From a checkpoint of a small transformer trained on Wikipedia.
Size: 14 layers, 6 heads of 64.
Architecture: learned positions, no biases in attention or MLP, tied embeddings.
MLP neurons of a small language model. Each row is named by its layer, matrix (down: output weights) and neuron, and shows model dimensions 80-175. Each number is 128 + 24 x the weight over its row's rms, rounded and kept within 0 to 255. Numbers have three digits each.
After each neuron's rows, "fires before" lists the tokens most often just after its 100 highest values on Wikipedia text that the model never trained on.

L11.down512:119174105116128133098073143159122122165121141117117113173064129106145100151148126132124124172130075140130087128150136106088138137107126133145092129130131138110156128158110104138126101117188161144127144142096101109167151109131100134118081110053174122146119125112113154116109170134116126133
fires before: "y ", "por", "fic", "at"

L11.down98:139176145143139119117132132135095127137143116161102098151120100104173133080154137105114127131142068126136158095084147127126153169151130184159178106120169127125135084126137119102142090117101106099112170111147088129127093146130136174150121127125136169124157120119108096155143121103144151116
fires before: "sid", "d", "di", "l", "em", "v"

L8.down473:136119085144124127142116122157136178158119119098156115142114165166127117136128149111115156132124134114142149136144076085123104130100095113089135135113136135092149112165112140133163119137121127090132156115128143126148132187138103137135113145139136142094141146127137155147114131170159136131
fires before: "n", "ri", "d ", "n ", "d"

L5.down666:119166105085150168083134099111160137092154147085138146177137136125131161127129138129115102104105159130097086131141106103108180115088165143173131100144157114131135145122118130123131084144104176106089114106118188172136124092121138094096119110108148151071095141167152099095134130098114126140
fires before: "ou", "ad", "am", "ap"

L5.down959:135122122136173095095112130159136099104143092079116137148118142154126115124115082104116147184124155156154124081126170135178080146178132140096128152102110122117137129104123147104142137154111123138123134106096101158104108127162098106150154158123158105136101122132119130105164107123133105136
fires before: "\n", "\n\n", ". ", "==", "/"

L5.down548:128080121129098117107116159155151180150124098154158138139108131128130099112132116100134077147093116096114117150122076112147164154113152065116172144128125113120150124133113105161112136126096148122119107085113142107140106074162124134148128144139133095113116154124130089137140096188092181138
fires before: "| ", "\n", "|", "— ", "200"

L10.down875:092169112119098117144111117151100111111151137085142131129123109087128128166146136104107128134150108160122183100112163140094117094117128158169130162107176130116121146158112139130143110132132191130151071116136074160126150148094178112129105161149111133116163106119135152162144129079120141130
fires before: "l", "f", "le ", "h"

L11.down336:133161108106143112114096098088107156130116125122151176102153081103088077141150135101145145079119113106174160118104134136169109125107073121153121119103153128157091169117148123141110126142133122154088115179108126127155148132136148066142125123175102135166111114144120130157126149136119127140
fires before: "h", "e ", "ed ", "h ", "u", "si"

L8.down639:151128140078094135050108142093146130144137142164152109135176166151135110151147115094130121157141170109070162154123121133183120131160089097164144124118127105150139087097130130123133144116173115121118147141076137125127129144113116110160144095098112104117123148104133167131162086132133117099
fires before: "il ", "r", "ember ", "di", "to", "m"

L7.down392:149124099126099163105172148139099153155111109086158133093137117138149148155126102128167126115161086136141118146114153100100153100121102108122137123118145100128154111108078115104111160130162143122162091140175131093124140105132107108045146130127135111132142177097178150119112125128128111118
fires before: "ers", "er", "ubl", "or"

L10.down18:137133122151143168158188141157101125132145140115115125119162120148115137117096073100139168141160118136156135162122169082101132141107118128123146169123145140130110069127142115104102127136101121103103137164147097085130084164133119122156129149101133134156157102137130094131094192114175121126
fires before: "or", "Y", "ew ", "Americ", "ear", "ow "

L8.down436:110131122169139134124099139138112132133181083103169126138088127117117122145122131127107139141140142111137148086085116097134156092122115151167125136110116085106124126149133124119139135124098152130148121111127125118093136134100136127128156116160140152111144157127135158129152115095078094113
fires before: "\n", "\n\n", "/ ", "ty "

L11.down979:112156125168119067151132151079086125104128108114121160116136134096161123137118104157084119137171110114132170126121165120146113172118114121115151132148140135178141156086185128094133119129111142192146177116142079147124151091137121095115093142170159101131132101128113128099114144136157160151
fires before: "uary ", "a ", "e ", "an ", "u", "a"

L11.down655:139118106158056100151106107151107128142138122127143130152122153094111115175110154144159145164128136122123122130139149123075107148134162147143130124132123124123155140155093127100133128141142135114111122087093141157136152113134152163138131122142139117148153124113133151087149137110155129139
fires before: "ers", "el", "y "

L5.down765:119139105082160132104119123090115142136112127131149145136135088196110141107172116155137104101127183129116119142136089113115170190136155157113135108143129141108140161161121181142117124149103139135094122096142101141108075127096158167080144146108123124133152133151103132094108145148151129139
fires before: "| ", "|", ".", "at", "0 ", "7"

L5.down73:110163103112134124132133129116119099129125070115098132153112188163113146132090123128088140140141114130131105122175154125121117126178135154128147107153084108114141138121143130106102134143077117137141122121136080131091078105133157109146112124143101102121156117124161120112075112148131108119
fires before: "\n", ". ", "–", "; ", "\n\n"

L11.down184:126140143135104097097146096132118161167099162076145115116158094165127117111158147102117105143118139101175152088096096125192098163147142138160147123151104099138116119084132130076127087149135116161159154121077140123093123164108152103127132112078121117118138139142113117161127162116130178149
fires before: "ed ", ": ", ", ", ". ", "ly "

L5.down970:147182144106159121140129115117105143082135138154172100110135096130148079115172165160167139114075097107132109120093114164097120115125100138142134137148065131113121133119108118118118110104112072125164139138107120098128165100118099125134118119136131117163195125103124125124142113112152165130
fires before: "| ", "|", "P"

L11.down263:103093165130118112122167093100107131117153165129094129149134143089075111103171146141161122124130114153157093148134121126132126070136142144156132174114108116113125136136113112134111139123159119138167109138102121084122115151124097119126105129118084090147158149141128144129140106135081119164
fires before: "\n", "to ", "f ", "s", "t", "ong "

L5.down377:134118118106083149146135154160142138118132122073135113118128072053119112118129121106144121146150138119107164118131097116129135136123184133126142164107100120149130146169074143174129131180141138150130130127100119138156169093075087118129151187155143127148130098099144106106139117170128156154
fires before: "| ", "e ", "fic", "|", "|---", "8"

L5.down557:150141152159092097208133089118143109166148101122133134098121093149156104104147121098148162162110099118158135147141122104125089120100121118103130158100154094152123116158173127133139129149125151152168088148137140133095130130139097156105172124118102150125102133100094137107131101147104114162
fires before: "ed ", ": ", "y", "on", "al "

L5.down952:122087118106150143110112121147147143100154173130096127150149122111112135139133129139166081130131135128121106129131090088070105084152125153126140098157130105129101153106144135121124096151140141139111143111134114170109166137159139122120159151111099112126085086173120133121126104150127154160
fires before: "0 ", "\n", "|", "| ", "1 ", "— "

L7.down885:134141091153115107142148104157139164118099125054136142121112072141108131142167142105128139125178129089116098128121135119126145146127150144141112142153141099112134123113124131139132101172146152112106071152110131107131062159162149103084152140119137105105133134134165087159128126123128149133
fires before: "am", "ec", "e ", "im", "ad", "am "

L7.down710:127137134152108170090144165149122162139146107086146123123131125079135105128122118140139127125105125111150133140118121132082133105123150153145155137144122110144147137132090143132115096141128132119146129070125137149117122131121140123106157184124115116104090127125129115156145141136068127096
fires before: "\n", " ", "P", "| ", "200", "G"

L11.down300:142136118110126144114133132163114137110130110163133178128105134112124105097111113107125117145109085134108145113134142158115090189147116149111109134117100172154130086132170127134133136108121099151120155135138097112123141152115136122131108138156133117112122134143096140098125082119169133169
fires before: "the ", "a "

L7.down799:123132112155100167110100079115126113150114119140144131090129089118081135108115152100131175122147144113118131152164148164065138118143103093132135135086154110148171124139117119124098179123145115078108092153153159137138130141119123129120142139133113124145120146143137137142123115113133155110
fires before: "an ", "ubl", "a ", "es", "a", "or"

L11.down333:148128134096137155153094118116164123165115133123107150122147077110097119113134109113158124076101119155114104165174106128115105096116093131132098116130155138141142101140122130129092150174157162154109127149168145171128066100112130186115109128148136153109125127122110131138074112146076138125
fires before: "o ", "um ", "um", "tion", "o", "t"

L11.down759:137126109118110114129141135169126122118119067128140133134119157148136090131138118099085170135109166130113146158126108106124136105114140170134151168093126091143153173171149082130112119132114116153113134086142147163106135144131082159135129134134142136127169120081138120150129062094113108106
fires before: "| ", " ", "w", "ic", "al ", "k "

L11.down838:161122151122109168142133128117160119134148060163100155149136095118135154112143119101127114146128100109146134090147091130177149129123147101160124122127156141135123131132150121093133132109128141099125129148130113085071128042122093119129131149137145165099129098110115147109113130177176151124
fires before: "ed ", "ce", "c", "ad ", "r", "y"

L11.down799:112110114131177141115086099102160137123136118126162113152113141101134113129151119112164131103101110137131155167145125143162117085122136136134105124183133165147141152156133140126062131111136143086152116092068137139113115121099123111114142132176144130150143111140118107130130129146098093110
fires before: "o ", "ly ", "y ", "ard", "o"

L7.down960:134130143173111103114161119172163125148162152163137107138121145093122149155153094105154145141156106134159130168142137127097107118098157121116118131099121133141141117143050137094145117140109132114136155138109195113125126123111112096113128150143111147131162148152135129148110106145094141140
fires before: "m ", "le", "an", "os", "er", "m"

L5.down699:131075144143103089136143073124120106145135133178123161128127148123090127115127117121112158153139142137122100168151112144101158141083148109167125133114060138100112146135127092121130150095157145145146142133133129112109117107119110100176183137105102089152135147113132107110160117168148147150
fires before: "| ", ": ", ". "

L11.down222:108135103103130149161149119175148150154129126140156153165126131101136124112116168148157158123129113131123153100131127076101176133139135076132143154163171118072155102056095111085108122123177136177121150093096149125100125147175116109181183119088116115085135113118142131117143160169100117110
fires before: ", ", "s ", ". ", "s", "end", "\n"

L10.down269:137160095092116106117123133111166135114122124108162118111156092123158128112131113165127107164106150127102107148121170096139107133171147147095155110123195139138099113099127160108139107160093087140120153152144091096089124114150145200154117114117125121144168133149125153100119109130133142130
fires before: "ow", "| ", "ember ", "- ", "m", "st "

L8.down866:122162083130131101120167111125103132137128157093127148142155106142113127068127120148145094109121079155099142114129144081137079140168116132161121107158119109110149088114151165106172119137138088146140140144126128136133124104146097117137118134154169126099133144150076136077149115186175093148
fires before: "| ", "|---|---", "("

L3.down1006:064106108139156150115126109141121116164144094100101135129117115148145067150152131110087138116157152094147135137124115108094133120136136150147133151132109143137156102152094132133125116169071116093119085142088097152112133161125128117147120147133131132152164099172139128175135101139115125121
fires before: "\n\n", "He "

L10.down74:098144149117150120129075164147121138137164185150115159143158120106104167152131148104101136098111163134150146109142155153149142149067067126157154111164152133130142168152119135119140163121103102122155111142128129150153156079087155154122129127142166114133166161137105115134141142126146173125
fires before: "en ", "ust ", "g", "ing ", "ed ", "as"

L7.down210:087083127103109142136157112141199095145127146132147141103146129125132133113143111122136123085123139131160087127133129089135090068128119123148124106066150136162082112127152123110126136157154125125113118147169141113119138102102101103117134136049138148143153120085126138129160111138104121132
fires before: "| ", "\"", "ig"

L5.down1004:111103143152129132134110104145143105132114113125132138132156135130195157074143142120139133127084085108117126142091155117124132132128129111148136147136124125122145127108115142122115124114153104128160165114109106129082162106168112112121097161149089132089135095143115141132134107138129114103
fires before: "v", "s", "d", "ter", "di"

L8.down563:113120090110137142160135174178111119101103140156128138154187109131108117126143162140143135062156153129113054137171127102156148084148122147109166120107116121107140080127112135122142120144114135107096127113145090157112106108131152101122161146052165096124118125087127123107116099149144133110
fires before: "or ", "ter ", "ic", "or", "v"

L11.down672:100147142104103112158117122119157135108088149110121163125129162116112144125140188123117156158095136148115114125104183146143154100140148134110114142091153085112136100131127120167156129155082109177132146106139107133120116199122105100144093081145157109110094152147113159170159145160114104121
fires before: "n", "e ", "n ", "| "

L7.down434:117108125076098130125138135115118134138121127159120152098145105163129119145097123123110140125102085081138121115120135099131140130131177119133110143129119115132131111133166112126153178202142132143129130101138127164117134129149118169120129114148099135174101134161165143100152103151076138117
fires before: "n", "ion", "es", "a", "a ", "s "

L5.down882:143124091123144115177111137160125162085116136120143115132103106085150147124167141150179113141173141112097106132161132136082127150135121105135144106132127097118137205081122179137105158133164137098150125165129091105137130110140103124113149180157181124102099119103116121106147147148136144118
fires before: " ", "3", "T", "tim", "; ", "M"

L10.down624:140105106136153113128180138145099132150113152150099166122104127127145140153127136074150158113125136131113132143111104141141122130104126108109161183121106132092122107150133105094132117133147125111150098096098124111174126125129128170131126176149143099153163073106108145153122000137133151134
fires before: ": ", "y", "fic", "ol", "are", "et"

L7.down785:128167132139105113116101179116127144097122134115124120161136134119113151148139118110177114172150099116109136113124115131101121144105107150133122111162142125109097137129148107154115144133137183099170146164119158124083151145176113096134135108120137139154163179153107198072162125113123111100
fires before: "s ", "u", "t ", " ", "ing "

L8.down606:099158140157103131125132140196131160118092151123142106167158102103150129109117127130112138130102118119149149110143119111136142142143139067105158143152126115123125102141125120116115107141130157100146107142146134105150150108127157164129157138105114147136113120123138134123143120148118141143
fires before: "\n\n", "\n", "an ", "g"

L8.down874:118086131113098199129133149146091103123136126164119147129139144109086089092133132139152119098099136127138082122148104117157115127099095097135122102094116117119179136126117143112135167124145108082110127127106132090125145119126128128152136133178146130115148097130106186069179093170125098115
fires before: "| ", ". ", "|---|---", "am "

L7.down1017:132072108169146090170131142125195125158157117129106117150107146124116122124140066114096145117175164131110125117121130150133117115086118172138119157098143069120132135129158089157117108146105114106151162135133108185134172156144118096155150088159122086107158142135130133101164108131132122124
fires before: "ot", "od", "d ", "l ", "en", "th "

L11.down464:166172177182112157141148116164124128124123125170128152078140139135106108117137124101122126154140162117122132120141128110147103112110087106163136153114147116103098156130113099151143117191132126146138110130132097105138151156093099083148170152136107091127127114096111126121158122130109132118
fires before: "ish", "i", "og", "ish ", "in", "ic"

L8.down446:130155118124133117098108165133165135131161129200084126113147112124085146125164131103082128103142100128167103139113126137124121157100153144171122147127112147146138129136117140121160179181085138154120131111130107142112120099109137111099160116167137121116131142107127116117144110131133096139
fires before: "b", "ed ", "ers", "p", "ing ", "al "

L3.down38:099119110151148119134121146130124179097185126113113116089114097148174125155117091157133151161114106096132151148153143152114139199127077155108127124119153152116139137144104132100105113139103117101182105161112132115108096161175144155141156115137128140143158097142139078127126100145149095125
fires before: "en ", "00", "igh", "\n\n"

L10.down903:095139144121111087124106142085129139122117160159103072091105142105148053111137169150082105117150141160147180152131134113136119100128119168116118132111137135167164130127135154115067150114144140157130084135167117134127142129095171112125080093125107114116185143144122107145171175108134114144
fires before: "r", "c", "n ", "m", "f", "p"

L5.down757:116165103103110143129171102163087120072113142126137124132155083123125106083100108145136148121125124102105129164141104124117128111108154153104117155154178160094122133171153158128127082153156097120144153110118101144161166093126147103163121148138036131161112091114097145092120132152111168125
fires before: "|", "| ", "was ", "re", "is ", "th"

L8.down367:154111112115120134127155162149127123114136135149129134147140161140148127146093126140099148130119116070097108148111140134170133126085135137140125141143135138176118127082112111085126102115104126138121097101123082103105118138121147149119105163175129135115165124148126183111130146107177149171
fires before: "the ", "ool", "l", "ad", "land", "le"

L8.down332:104113128108135124139110124138111142111098087164119133142130149126140094127138163177110111136102165158132123122136096107127161139148180122171100134102135122107167128120092163153072157112102118142100132143094110149097128120153133116097115144165141099099165126116121124132136113142138114109
fires before: "or", "ust ", "ing ", "or ", "le", "ers "

L11.down345:132124141093156126141132124181163107135122138111144156110114130152151148124082129090142153108115169164111121097152142123169119090148112125082094136167068117114096133126128100120077092135127172147195146141118156109175144154100125097138123097142158117112112111136107129133103086109096122109
fires before: "ard", "ard ", "th", "tur", "ly ", "k "

L8.down827:123091100113165135185129171103146141121105156148143152142155105133125142069091138143147132108144148136108110167123122178152171110149128105131151092103132149099093167112139112111137114149112139072122116172130148147125126145156111149167160125115162163137136123128139121137130131140137136141
fires before: "| ", "uary ", "|", "ug", "st"

L8.down463:146129102124138137153128133143125130147102156135119103099085086144111111118102096151129176113135134122102114117113140151113133122188125133117112137109091120138127165137158172115083161162138143127149115120116103107122096121155151083156147095160130156127151083154195121120160136114096118142
fires before: "ri", "ec", "Di", "b", "l", "ing"

L11.down711:109121160175122101160170150128179153151120102139173123127116091173113181112107109129115112111159131094109126120074142148150091124149119136117099129125144097127098153113133114101099129175128147120142097138133126097142146109109123111125150118147142133146100132129111168153140130084122153126
fires before: "an", "eb", "ul", "ember ", "t", "c"

L5.down551:155175119125088105115090148106117139100105107101115081108180140111120140099121183124175137135132165113122132122112114117150135097128144105088136151113148135142108148120129094145139142162128100187139094095111138123136165088100143112147129112149113133136157130117125138124158107132118181141
fires before: "\n", "|", "|---|---", "|---"

L5.down421:152123125135152126155165136146139128123087114118118128101154105136115106089144147150198125136090123104143122155132129119095140102111117143107141177152121122084131113128126101121129121144201118158123104153092108102118177131121121125160147147117136100128163114138140163100163135115126165132
fires before: "uary ", "|", "|---", "|---|---", "di", "y "

L8.down341:118107118112112132094133105165134135083162187143152131155120141090170128134151143124148130154152125126082122116122133117152128082118114129074110159165110120106126117119163114115154110102081101145149107107087129101167111139123158098083116157138138117123152179128074117136110098120161077135
fires before: "d", "e ", "ed ", "s ", "en", "a "

L10.down711:133092186178122136178168164129131136127114125153147142119158145191148099131135113155115161128098129097102120174125132112156150146123108129101107145134122135098122108106136132135144102116128138102177116144134110096114143139107128075141102109082087094104155138105134079129127149116154121147
fires before: "on ", "on", "ember ", "i", "an "

L7.down141:113082116147138128125074136157166145064149141140116140153128135138165191135142127141108140139114114135145116141134096190161112137155156144094126118109142125093143144129142127140153133119121149150175100139143159124120125116104089182118123109138186119130135144112112149110113122100117074112
fires before: "l", "to ", "it", " ", "st"

L7.down17:160121141130115171102085120092102127132154141115120098180121105125167155145155142093128120150152159108158084127167120097126134124103114144121101102121143122170133126122149139128093146136110167083146121110161116158110168116151142149110173125134121125176176138115120149120147107130163163123
fires before: "s", " ", "nam", "op", "al ", ": "

L8.down604:152142156132087146134120119136136131143116087119156112123128175142128146139170090134172151118128078129160143055132133150120121100162132143160096132118108102097147159141096160140140107129126104105120133115092144121120119113169125160141104132089126126147124104158111113131108158097084110152
fires before: "\n", "\n\n", "V", "up"

L7.down970:134133137153141124105123135150088088153073111129135108091155153105137126125211101123131145139137123117171114115110142140107082120147103150132118131077115127147115109114126101057131078108130133139123119167168084150123100121127148115123110115148081130154124132142120130155169133124124134164
fires before: "\n\n", ". ", ", ", "\n"

L8.down792:098137122128133141098149097146164130167162112129105132089127164188181113131166133115112117108142142133148136150126087154124124162174113139160144139145117116130114184076096164125136130159114144093171131165120114131158147117110162130089137110117069136094102093134145093147116085116134150154
fires before: "b", "p", "bu", "ed ", "t ", "| "

L11.down947:143112091139101126128092135108104160147132125098141125192089148145124119118125145172125141166130209146097139134104075110075131121113120140120103123142111140161123130188117139118106153146099127108116145132093153145132143107143097151124115122118141167184142149146111097124132181150150135129
fires before: "s", "s ", "ing ", ", ", ". ", "i"

L10.down154:084130130131107128098112117138154129149200089118150170064136174119146128165099094137124103123110094130157160136141119148072184115106179108114124144120150141144134133141124119128147137142081143135118116145152125101124165117136109120130083157181102151090144103115159171130124100104115106133
fires before: "|---|---", "\n", "|", "|---", "\n\n", "on"

L5.down101:101117141148159148120129129088145076123136121120140091049105171106122119148156126164147136122082134157115128131176076126069155121136085104153140141094139159120149123122116137131103120139117159127108144104158120125089173180145159100164109124143118161177095143130144091123164132074098145148
fires before: "th", "e", "G", "er", "d", "ent"

L11.down146:156162165103071146117141131128154103152146132142153152139146105165140083136123128111093129113118113114131121175092086169171122147110110135127116096117140125140146067114147138115184145137159130150085114156146105124108184124146132095128123122146117130102207090103087109120131082109126117106
fires before: "| ", "|---|---"

L5.down776:113133142111131106111134147151121107136095169136105118096102119121131164116113112192152099099141172125117129141165125079105143123141155128138138137122144111110156163097105168138118118144191128132128129101105140104116113108136127137143127131167073110117128158147117110115178110145127119119
fires before: "ter ", "p", "t", "po", "to ", "pro"

L10.down445:149126134154095119122052109139049148102115084145153115110121149129125156147093130115156114138140162138122162124113151095114163124165118125129127127090181140157125184137158118120064131123136124137127129126129128137160132145115125119145151155103143087144151122112083176098155138125134145101
fires before: "am ", "as", "a", "am", "g", "st"

L11.down313:139139105175137121140147137116108114161114137141094132135134110139111113104082162099153073098118147125105084122129166126159127183104132141138113139107124156130135171135142114117133144108146109095114116136141134132162101107115136116133147113149125154158146139110137102153142079147183164102
fires before: ": ", ")", "bor", "), ", "ity"

L10.down45:108138102120128135125103161141118138129118126114137099089152075143117117149154098140105138104176161092139125155133107162129148118192135093122125096120137116118169121096079117100134085120121197144126125111137119102121083148185086164148141123098115125116089106098122127145136125140104150152
fires before: "r", "il ", ". ", "s", "ember ", "t"

L8.down5:104144155105120154110121101095159152139164062174136108115118154149118120067154147122135174132113152139103138087178114120101099100116128107102128111105117112150159148149161147125132140151142121138151173103121088149099122134147114126146109142117117162096124157113131133130085099118141105151
fires before: "e ", "er", "w", "sion", "e", "s "

L11.down795:077146115174142163132120118096141138148151119161095114095120129119141128122162094113122133141098134139103095187111114092103106128097119139136081154143164099122115160140137142167117120086136115143124134108113158140139088117113107120133140130140081109117128125125143121154128106145134178108
fires before: "i", "uring ", "tion", "ter", "ti", "ue "

L7.down965:187139119153114127171126120158132162130138081128124105104133123152139141105130095104108136147142116160131143147164127086119125093121149117106136114117141157162130099136131136088137129088133114113139134150174166102159138105130135099118154115167054144120115116183152107078079174133137157102
fires before: "por", "e ", "ed ", "er", "e", "os"

L8.down476:128110151121134134135147089099159131119074167081146104097141111113102133165181121137081113158144140106153151148131138134098119096128153141160124136132113099146128092130107098071166129203138099162141120133090139124163120137109094118110121120125135128174096190109117149156126130162166112138
fires before: "ed ", "ers", "ing ", "ly ", "es "

L5.down587:168133104135143156134117120131119148130150130109085156133133084133131131077098084131102139121116148165112157111106131141129105150147126166088136100144150139121119115135108126148129095174130123153076125155135179155156124162134095095099131104130151113131112090135123081137107090166150077144
fires before: "n", "e ", "man", "c", "m ", "ce "

L8.down416:094099143150156156149143116116104127126143118098130104126126132177124077154124116147118145108150140110127102144136133105111148140096105131146134117125130133119117140136170133124129107117137151098131111139124101065153076126147119099128162128111097128141129120112148105160104141138052144109
fires before: "d ", "om", "d", "t ", "t"

L10.down39:142145114143159151096170133127110107120100122135121123117135182148104153124099084139152121118077106116117129113134139164137150141130129121158105173129132134097121162159136112112127110101114149124115149072116091093160132112118136111146131101142117127119126097120179131137151125141114171111
fires before: "sion", "tion ", "ti", "t", "tion", "t "

L11.down60:107150144161110111115123115101114125114158116089113101097134130081130138150141159095140114079098085149168156086129128126071143150168148150168153123103131138119133102109125126144143166143112158141126113131109158119146136158171114117117153148109112115096130125105116199145113084148111146139
fires before: "am", "es", " ", "am ", "d ", "p"

L5.down1019:111128138120117130106152124087148105118160095153121113095083135114106142120147129159094168138141112134096154120166077117098130113107156135175134140130135120100187153141150127195104130131147131122137101089131123110093140101133148124125104096119132086144121130147153141126129115122141119087
fires before: "\n", ". ", ".", "at", " "

L5.down1022:145130127105163092125103157119168130079162127125105133158128152129108145124148090162154093124143144122135135106126091103147106143122118144106150142155125117079138127133182155132118109136094156134101133083117165131087134129157144113101178100116125085116112109133107146134084087142149150089
fires before: "0 ", ") ", "1 ", "1", "| ", "2"

L7.down669:119124160180133128141132125147106152143099179136173130110162084109106135109127126171110131106110131137098116124062114123160114162150121134124136142144160075144080114121112126161094107143143147121115090125109111120109088148108135128087122152136127125150093146153096116150138139119164092123
fires before: "n", "u", "e ", "ic", "ir"

L10.down426:125109174124150119121152082129139176109110155086116094161089147147102128179098153168097149145136160146111140129112125144129165147152117124114115134092098086122137175151168127095093151129131103092113133079120139153144116125128133122182089106094144187122144156153111105122136131111151118094
fires before: "uary ", "-", ".", "ing", "b"

L2.down131:154117136120147103150165161187136146109145132162120085109112114134112109153163112157150130087152112142125125169131114169112148125112133078162150118119145146135131066093173158119116132108136121176129110122097154168127130115143138174127169137076098085103096139122155104153112116172112146137
fires before: "\n", ".", "0 "

L11.down348:134126145151164121113126158115100079150109123138107165118145135113132109123120130128113116130112125166131137123174140132123092147117099114134134146125139109133117167109148099104150131191074164147136141115108133145113186162136121132139093112193125135120147145147155152151118141082111100116
fires before: "end", "ut", "em", "ec", "u"

L7.down629:134108134162152153170118150147102088127101135140124118100149100125119146131125129131075142105126152102104146169106104139123138104129126134127126112111124154134120184133122098140099115113126096148092157086129116121092115135161135103166149105114140129142118093062131131119097107154125181144
fires before: ", ", "s ", ": ", "ed ", ". "

L7.down658:111129128119125183117156077139077141163147137160106123147135136148109084117144075190133166149152089124132147135148061120104134136155090122138123121124153145150115156161103120089129109133098130122116151171142101120149156152125099141153150131138114110125147134112128132157157184120080164110
fires before: "| ", "|", "le", "os"

L11.down526:129130145128105152126096145186135133065125102088154124170119149171150125128105138171125144136131140121151127110121082112118203115139156098145154101102125124125121132121113124146121131152136136124122133149114124154111145118135124114124128148113096087143155096147129165163144137123077134084
fires before: "\n", "\n\n", "ty ", "| "

L8.down949:130122104140132076147127140119167180099162113162147101093153138137197145143169151129147147155095139123122095123107128161148098151106158107103131075100112144106091130132130127129156118100159088134103130150129136134075096127163151124144110099160139077130087135109117087118130146096155144149
fires before: "| ", "|", "on ", "e ", "s ", "ul"

L10.down792:162097129152121101089155142111113117164081127134147126161139187148124159082116125122152144155138141110115144122136099146116110139132157126148120128107138149154141117168114133087096114142118137134125116134122146140130141124150079142114130137119193102117118112103127180110117161109130133139
fires before: "ed ", "r", "ing ", "ted ", "s ", "ad"

L5.down254:095132134119126152133125079129150137116097141144137133126125086124088115121122162101160121098116089125163135099176115102102133127109131161128121081122173129149148137142152127104149094155103165113155125113162086175131157089132157149124087131172146115126169126153161115138129114146087174137
fires before: " ", "s ", "s", "k ", "an", "f"

L8.down229:159138151092122103146129118143134112102124164114150097121106091143185125104123135063120170136126125111141082110160121077154116127114132145120131139142127139133133160131140129152108125180131141120134107171119116098076161171208084133161162102191095115134126122153136099142153092112143126148
fires before: "ed ", "iv", "b", "in", "i", "us"